{"n_layer": 14, "d_model": 512, "n_head": 4, "n_kv_head": 4, "head_dim": 128, "d_mlp": 2048, "vocab_size": 32768, "activation": "squared_relu", "norm": "rmsnorm", "norm_place": "pre", "norm_eps": 1e-05, "positions": "rope", "rope_base": 10000.0, "rope_fraction": 1.0, "qk_norm": true, "attn_scale": 0.123, "bias": "none", "tie_embeddings": false, "parallel_block": false, "extras": ["capped logits"], "init": "normal", "init_std_qkv": 0.0218, "init_std_o": 0.0, "init_std_up": 0.0218, "init_std_down": 0.0, "optimizer": "muon", "lr": 0.0146, "lr_mult_o": 1.5, "beta1": 0.9, "lr_head": 0.00524, "warmup_steps": 77, "schedule": "wsd", "decay_fraction": 0.614, "decay_shape": "linear", "final_lr_fraction": 0.1, "batch_tokens": [65536, 131072, 262144], "seq_len": 1024, "doc_mask": true, "train_tokens": 486500000, "steps": 3477, "dataset": "wikipedia_en"}
MLP neurons of a small language model. Each row is named by its layer, matrix (up: input weights; down: output weights) and neuron, and shows model dimensions 160-351. Each number is 500 + 25 x the weight over its row's rms, rounded and kept within 0 to 999. Numbers have three digits each.
After each neuron's rows, "fires in" lists the words (lower case) most often at its 100 highest values on Wikipedia text that the model never trained on.

L11.up1262:488477475499463531478527503471491483498502509502559499510524501457510479490513504506502514490465553527471504514534512526491470484520518499487445477495482511508506536476502524565464491505516458522498508505477522526544494514519507492518449483529513540470488563543526514467501489506511467501526517500500516468488531516444521551506516484517520504538531504488520485486498482538482512465492531524490512508523504526496505518507531550461520514483471487552539478513486460502533450461544508446481516526518526504503476487499468512494512530504484481537545478484479500494492469513468449531
L11.down1262:485498488519491483483465510509495501496498489490504518518558465500512488489499537445466473497494486531545497513507525494518518493519482489487517467460484447526443519544519493519491518502512540519506479482509555534500558514493497511539465526477465546517509496475541479480521463505504511533511501513492459530463481489511470481524494506512487512456472511463524515501471546489502502487514510481509532504538485521490508498504504529531513517519441488503469515512523470548495502504457515553510549536482520503540530532538476488465481504478455512498458444486505508505522541497527475488
fires in: "of", "as", "with", "to", "by"

L9.up1846:527434482539518536507486514517495468491513490471542475498503533494520459490457510512471528539490487468523440510509496452497501515473509462539547467484482500498481476517521523511510487496477485520541516504496472499461455485517551515478523490498480520485514493485509485509535478518483497569514512522471508493523541516483486500476474481552450505546519515472492525431533514488495487510512474524492539541494509554518434489514497471509517465495487494489535456517484447492468525539532471513482504474539487517486527479465499497519487468538519473519527513508520526473522554530502478488
L9.down1846:536541537490504506517494521479529522498444513501486503459499523503513469472501491488443497521487448516533488482450469485519476505490502503507487512467469527494488493527514505547443489520534511542499553511508490512488467459515532481544499496495475516512498484469466501538495466544500461511529450475496510481467522456495493500459522495527534505513493488512493508505507495511508514502483516480471445532534511488474481512508484540551487513537540503495519493525524497459473487534524484471501507524524451502481533464500516530525475516495527464474524499494524465519502477483506446495
fires in: "same", "following", "a", "an", "one"

L11.up1837:513489523524500553516516500471551509481522505524529513495517531519525538536532486468479514497476496483467503515545511502524504520476553530498470449527453519485512493459552516484494517498501487484478521521531493536489476539500451469478506502501509478473483557508503560498490498489500477466523487517479469485481485497504487482478478542524504494507484471525512511506500451537504522479501553490486533514499486489513498454549478531504503501456490479502518507486486508526497450519472446548466562459449535501491513467485445504467478513493510512476501484509441475483471479490529513499
L11.down1837:486474503513531491507544471499529519504497579478543482484561525525503491513541499474471456475518471533484510512474502479497512483462493508532516482524449477521512477471525501470495535473480493501498486467505522536492506547500489486484479522499514459491483513476497523494465465540535502495467515519465497550503529461509513482466496577515553480531507449473459563552484452477541514526479503513522503521504495475502504519518509525522527533469531503530506570515473502505477508523485476541515573485495493524466564512466458506480515533483476532500506495506502477484486494481530528532
fires in: "was", "he", "they", "it", "is", "could"

L9.up1638:512523540481536489534536506514513496518528456514520478522501494497486484493471487493494508528538510469469448479513510469525476523505469489492511501509526476493523489520511504524495515474527490485528541539520531545447486508499566530564530483485500480491470527485564515483481503477498489512531487477477481510541520486548517547472480480528412490513509477494512477488530481472508514530538503471496544524480492528520470487485509503453506520456497484486483483502468518485498532511587488503552506471545522491490497496501489478507505497482489490490497511515512472524486518441498447531
L9.down1638:526491481496519530488504510533475450469502486490463501508534528501501521495462475521478514525532542449481502510482486448513521475526495519481539501506517476468504561511475521501476488438499491488493525463507539537500491492476487525467492511513521511494479478506507495440540524503455505512510489524443469491454494478536512498523479505509495548512550555537469496484477492465499490526496520492506432491525514543480492495479494466474509545471500479463467504527491517482547537516497458559528506485542470482462524521496495503509509536489475512483432494493510494501495475523498521502
fires in: "it", "there", "a"

L11.up1359:522523499499449466442538500515497528502520490531468457569551525491497505515483494548468471500512507477547509490522499500506521498510477495517496474502553503498515520518494500485486456484547482476518496543525513476501486548442509459490500501541510494496511514484502533458507570496490520499523482475444488541477549514494475463506462483487501496498437515493504531468526537484492541506555511478537541552466518536485513498522484497476480494496490496459497479491499500490513549492505459472489539512497503467442499517486515502509496504482530499508493513490468513460530509476492485521
L11.down1359:537486490494453493513546485480503511498487482514460454526509562513520502476529485521499493488472520548541527516493490515472511525533454535533460473493525477482509533509472465491486435486520511484514526531530523503535476453501460491498484474500503498474495508464505513529480493483489518518508512490469483473471491518543491484520475492476494519505497569477480476496472527506557503514507526537493466513496500543487499516512498465456475539490483550459514512466553549508476498487510465504542482498471433500505552500484481544494485518450498475556513540424464438478506501540464455528
fires in: "the", "a", "his", "main", "new", "s"

L9.up1032:505526483475487510467497510486507542515493482483455509457495504459502522487473502503498510506534522515521509506465461514475523468471525509483502502503488492495483521479522510495515439544469529504475495466496507511478487535473499539547475490529513512504525486504470459507545495481483484489487504485502502487498507506504449496523517523496488474573527546517546542503476513501523519453498517521510527566513517503495506502528496492479506500479509483461457497486496543500496566552520530501445511534541479517532511488513493497520483509500507453495493528496500466530482481469465493532
L9.down1032:492540464496519517478494501530531502512516475545506506490480485478482493461469491526510485489533484516495467482471478491477490512481488505516507499474507541462514462444521481505467493512495486528475443453482559486539507484493471534486485509506457508542500552476482439491459496504477513455513525504497534533534418547478475512482491521512491496491538507525523526482506510487501491432463475488510501578493514494502499517485477505489499482485529499517457483549526534484492538503458551474532505506519481539538491472491523528504498487490538505495461501490547504505457519515482449514
fires in: "government", "public", "has", "was", "concerns"

L9.up1306:501527544496488505505464506481475507475465509467483484474508470497452483482526522501488486508462488490523489464508481479492538548461474545509480521493531485539490495537540496461462499482534503492471513553477475519534489513511451512492527468532513488461473459478515521468511532548524502509461505505547503486513504533495454488479500484522487529521551477490497487505485491456479549503541509497476507515514569463514486482488510463537507495521499508495471508466483492511504522456477473479503504521542503507507482496504458443542462506485518528485485486485512537532521479516519518477
L9.down1306:538536566497525518443486510540490453484478531502555489515497479470496516520477505519538481514544501522544537445509465537496498472488456512510549490500509538493481493510515511517472475555480445476468509494437502473512508492477510530521516519461468496517542492532491513532488509549543533498474481508520498503506480518475471533527503485432478462522512496530516497512474506470508492518472532476512515468499530508522513515490442534480514499501471496506490488539527485506488488516466490486492469506542498475519516483468447502473482508494466529514485499463499518522534489514531501466
fires in: "on", "at", "of", "along", "from"

L9.up1922:522531556470489531502473505496474480503515504539469485524424489521508541508505478522496499533496538462489490512491460489491507494493535508522493528552515501520479466521494544497526514434467551519471476520516521532517516495486523504528520509494436458522514477534503501493546500494492459489487472516501520503497526490475531479451460527485514505516475544494551535558532507449485511518472479522499479508520532533492518504527492520481455524479492469507511500531504483527489510519503506482478499499451459500497531482466492478497485501457460466493469481472537473473472504470507480511
L9.down1922:461489492479527454539508495510495467505512466441512495558521479495510513461474497453466496463514461508548472462526507516499504493481491495486515493462521509519491476489557525528532510489533467472442494472502508499518520501465495514457512501501426468506541487493492477507475474491489508507485458544477512508495466504469523520536539518482507495460490468519468508496460458541513541518527505530464478468501492441476512508445501507498500527512524528439501465477507473507493498495449477499538492511507508547483511541526518552497520498522525439512484544521463465522492500507485540502
fires in: "at", "by", "to"

L9.up950:480492489494526577521508521541490460491458504494494494518499488481521520517488478507546513535515526517507514519501529514495531500510510490516511511491487523495530509491472506511522499510483454523493509518486474490488522464516484448513485492501533494516508507523518515484558486487468483472507546455498490518513526483538476498506497496504467483491513524507487459535518499504497519465570495519475497481541490532505495518512489540458478498496514490515503515509505483473535470478492501508469524496497528535552486523486467526517496486526522492519533511508491518508503511542537499516
L9.down950:467483514484483489515526511542515488489503461518476518514506488455502531455506498494490552509534591526480496485490541519514481503506475505523476486488500523519510475522497513501534503512470452507521484540484489453501484448534457530483496453484505480527496502508497499495553498488512481503502526475473490458502499472553497532496509503496537527485534482477497536543503523560498485499562472465483504498493486489490495540556451514506503514517504522472513522511514442518530462491456488531495530523452494478529467526533442529463518477502514507524522460495541503452486554499542483480
fires in: "to", "for", "under", "of", "through"

L9.up1857:506571503494520515487496568496477452512510473510500515525487460539483490500496522487495500514487529542489492512480505492509539515454495524498496482527513488525458496529498590490511512450526466492546515529494521517492533508498513493492511530499439482459520477533520525489531535506480505507486501517522480468492532502495480470488508522526511467493517534495550493458463533535479494490495501484503478508485494510492502493508480479505492514467528483498479532526486519466483473462484463500531487496540512491499507467496455526518467475490484511525492503507501481458545534504490534486
L9.down1857:503512496451487466515521498453523491497553498509505523481534456528480489517514493474484481564477523532488514521481509498483458525464468507499472446481475475460502515528503520529539540497481550500481498466474494504535502475526494526502526500501528511510467532484496543524515495499500517457502523511549465462506526525543539502521502517491471488483516489480510461471543520504501554482501531511524457474499537498504537473559503541485486502513489504417456510521538473474475514537485489486524515488480476509541473445541486491484522512485530515494463531461491504533509476484528511533
fires in: "to", "at", "with", "had", "of"

L9.up1995:521503477535465530493502476455499459531513492572529492480502506450471509515540488492525495502530497547527513518522557439525513546502526506527514468483539492501517505492499500496493494456480479474519492502489512475518489495522466470491530563519500553514468493512473492479456502524511507466479523501492496510484541499506508517489527513523513471510486446517491511491503504523516510516524442470493473527501420507511511517504489481524522523445484468480485447516536519467529502489453530513519528544512484482493430512477468500562473521478512501492524487531520481496496523499545487501
L9.down1995:483510460507459455512528479486468491497553469492491540520539491495473516512523476522484521488485498496509476504477502482522497512475521491508490514483486465476433501535488505523503474506481484495500515464500557520517466480487495534548470495522442530495490534525497503499489486514447488446522548498519470471510494537529528543533487514498446540526488490537500523489451485511482474468521521512495482501536486466487491507493491483492463537517463492515487478540511483503511516469492521480486458525531501511495449477511494525516513485490530483556472488474492501483526518465541482560
fires in: "has", "have", "had", "also"

L9.up1386:465516465494500546494460487498470497529528488543485511521532512523481463505482487537489509513464520514483458459508483530491523548523474514518521492520504519497478505498478509538525519514486506498489486493522514520518517513491477496507491494519449479465544531467538483459506484495458518514509559506497492452539518504501520502479529513497492483519538502540521460515494533522501528487492521472467536506511562491537542512483502516534479477486482478520477553513487455488503439482502473510546501489488542491533483514460508477458492525505541485522483474455484483521571511505495530537
L9.down1386:513514497505501472478494520480521498523543486480517515479462499485475474534519490513517496494462484478479512511545486507559522472483491518533501491518470502494469541497486507530499494523508548471551477489509508542474516500477479527489493508511507556486464499543496494466463490463490486470499494503528507472494488498534507493543537521488468506440499534534451487522487513526502487493521550492507469504483506483528496474507487536471507534518493535504491485503486475478446520509493485511509462493517510517528468520512535506490509487487496505514477502531499516499507523412456463459
fires in: "with", "to", "by", "of"

L11.up138:510499477486496492490489503481511471484469502561529511470525503513496513487495497522512504552508496542524536528487530474532547525527528459485511464565509519489492512460557533483526460442468476488514517542472529459488459501483470445500554521546515499492522474487545482486477557532508510521493559489490502539500501504469488513480503557495477522490488469537518528457496507517478509494510528482484552537504487477503507497490492468491519528504489465507520509513507468488535490462437509512507506557434499505458523529514468524525523493510484512472507538480483464475510500464494500519
L11.down138:550527503544497519496506564527508472533499524524460506498464536469523492457462553494512528509494491493511480486464491481507486519504510509490455538452515467482511494514499453500486499514477553514517483481490501517471445493471514488527470530515463510486495495517517456485477515507505481526520501527553519513524521528478499499506522479523495478471515491513508508481469496524520485481550527519515500510495508511457453533514544503508503491513490503489473536465520516502535494461461451488510503511488446495508521478509548477541517509488520520516489514471513524501518497462489527499
fires in: "has", "have", "since", "also"

L9.up1685:489501525518505475520504490454514464496489504488509499503519493524499486484504511522531491511530532524509503488506514492531497519506461510419545500479490438512512479528465482515447516505550490476492483528477535451469481541523513551496453494516504489512511539485482454500473527514507524489495493482498517518529435479509477482523495482511498486498494457510516491510548516497502487520525541525504510501487515507483451491531531502497521507498483490465485511555464530526472493453498479521484469487536530503519494536520510491512549514476489513476515513486518462483539466520469489511
L9.down1685:487474509486550500499463509541491501523496519509484488493464489526534525476495488519483474488527522476474499493511490553490516474490517510446508511442459430470508524505504472552507530507480522551446518509485542474503518537472494518488470489505548520500519496469545459501497501533503456465491468476507485491485514490515531487467511546472490540517496523505513463513451480466519521522500451463495491475466506510488537507538489530440505516449515542494509490544513491506459479488463477495476500487503483512490437538486500491561515527474502488524493486471503506513545533486522534477
fires in: "a", "2"

L9.up1981:477480490496508517526450473492500488515488531505502514488512491515467537466490477493494485514480484443527479495525519509552503463493463534471520496550527494481462524486511454498534503478470530512510500464487475535426522524517480528544514497525458523506467518481566542520503470539495487488508494498489512508486491489504446475482494508501484539451515511526500509512494449523511470506553472477491495508516532447519503490549482487470514496503506483507511470531505508458508502490558437503521529455506502463509492501524488486494502533463507508497494525548444500496517504498507483469
L9.down1981:456494476493504525523502504512478461507529480504505486505546564534505527478501423479491500494512520467475504466491506479526505541497516487444489468503483475513514516470503511491508496453515484478493481446526489529501490542492444473493478534533540478493530545520470529509491509531526472497542493500485468532511491466480494490488503527510485499487514510524508519472511466528510524473482485488482550458527527488479493480533526437491557561505498495497512517514494508533442432509507467464513533515480514531493479472469437510511490517472514542486490463515488440466487503469527492522
fires in: "but", "it", "and", "they"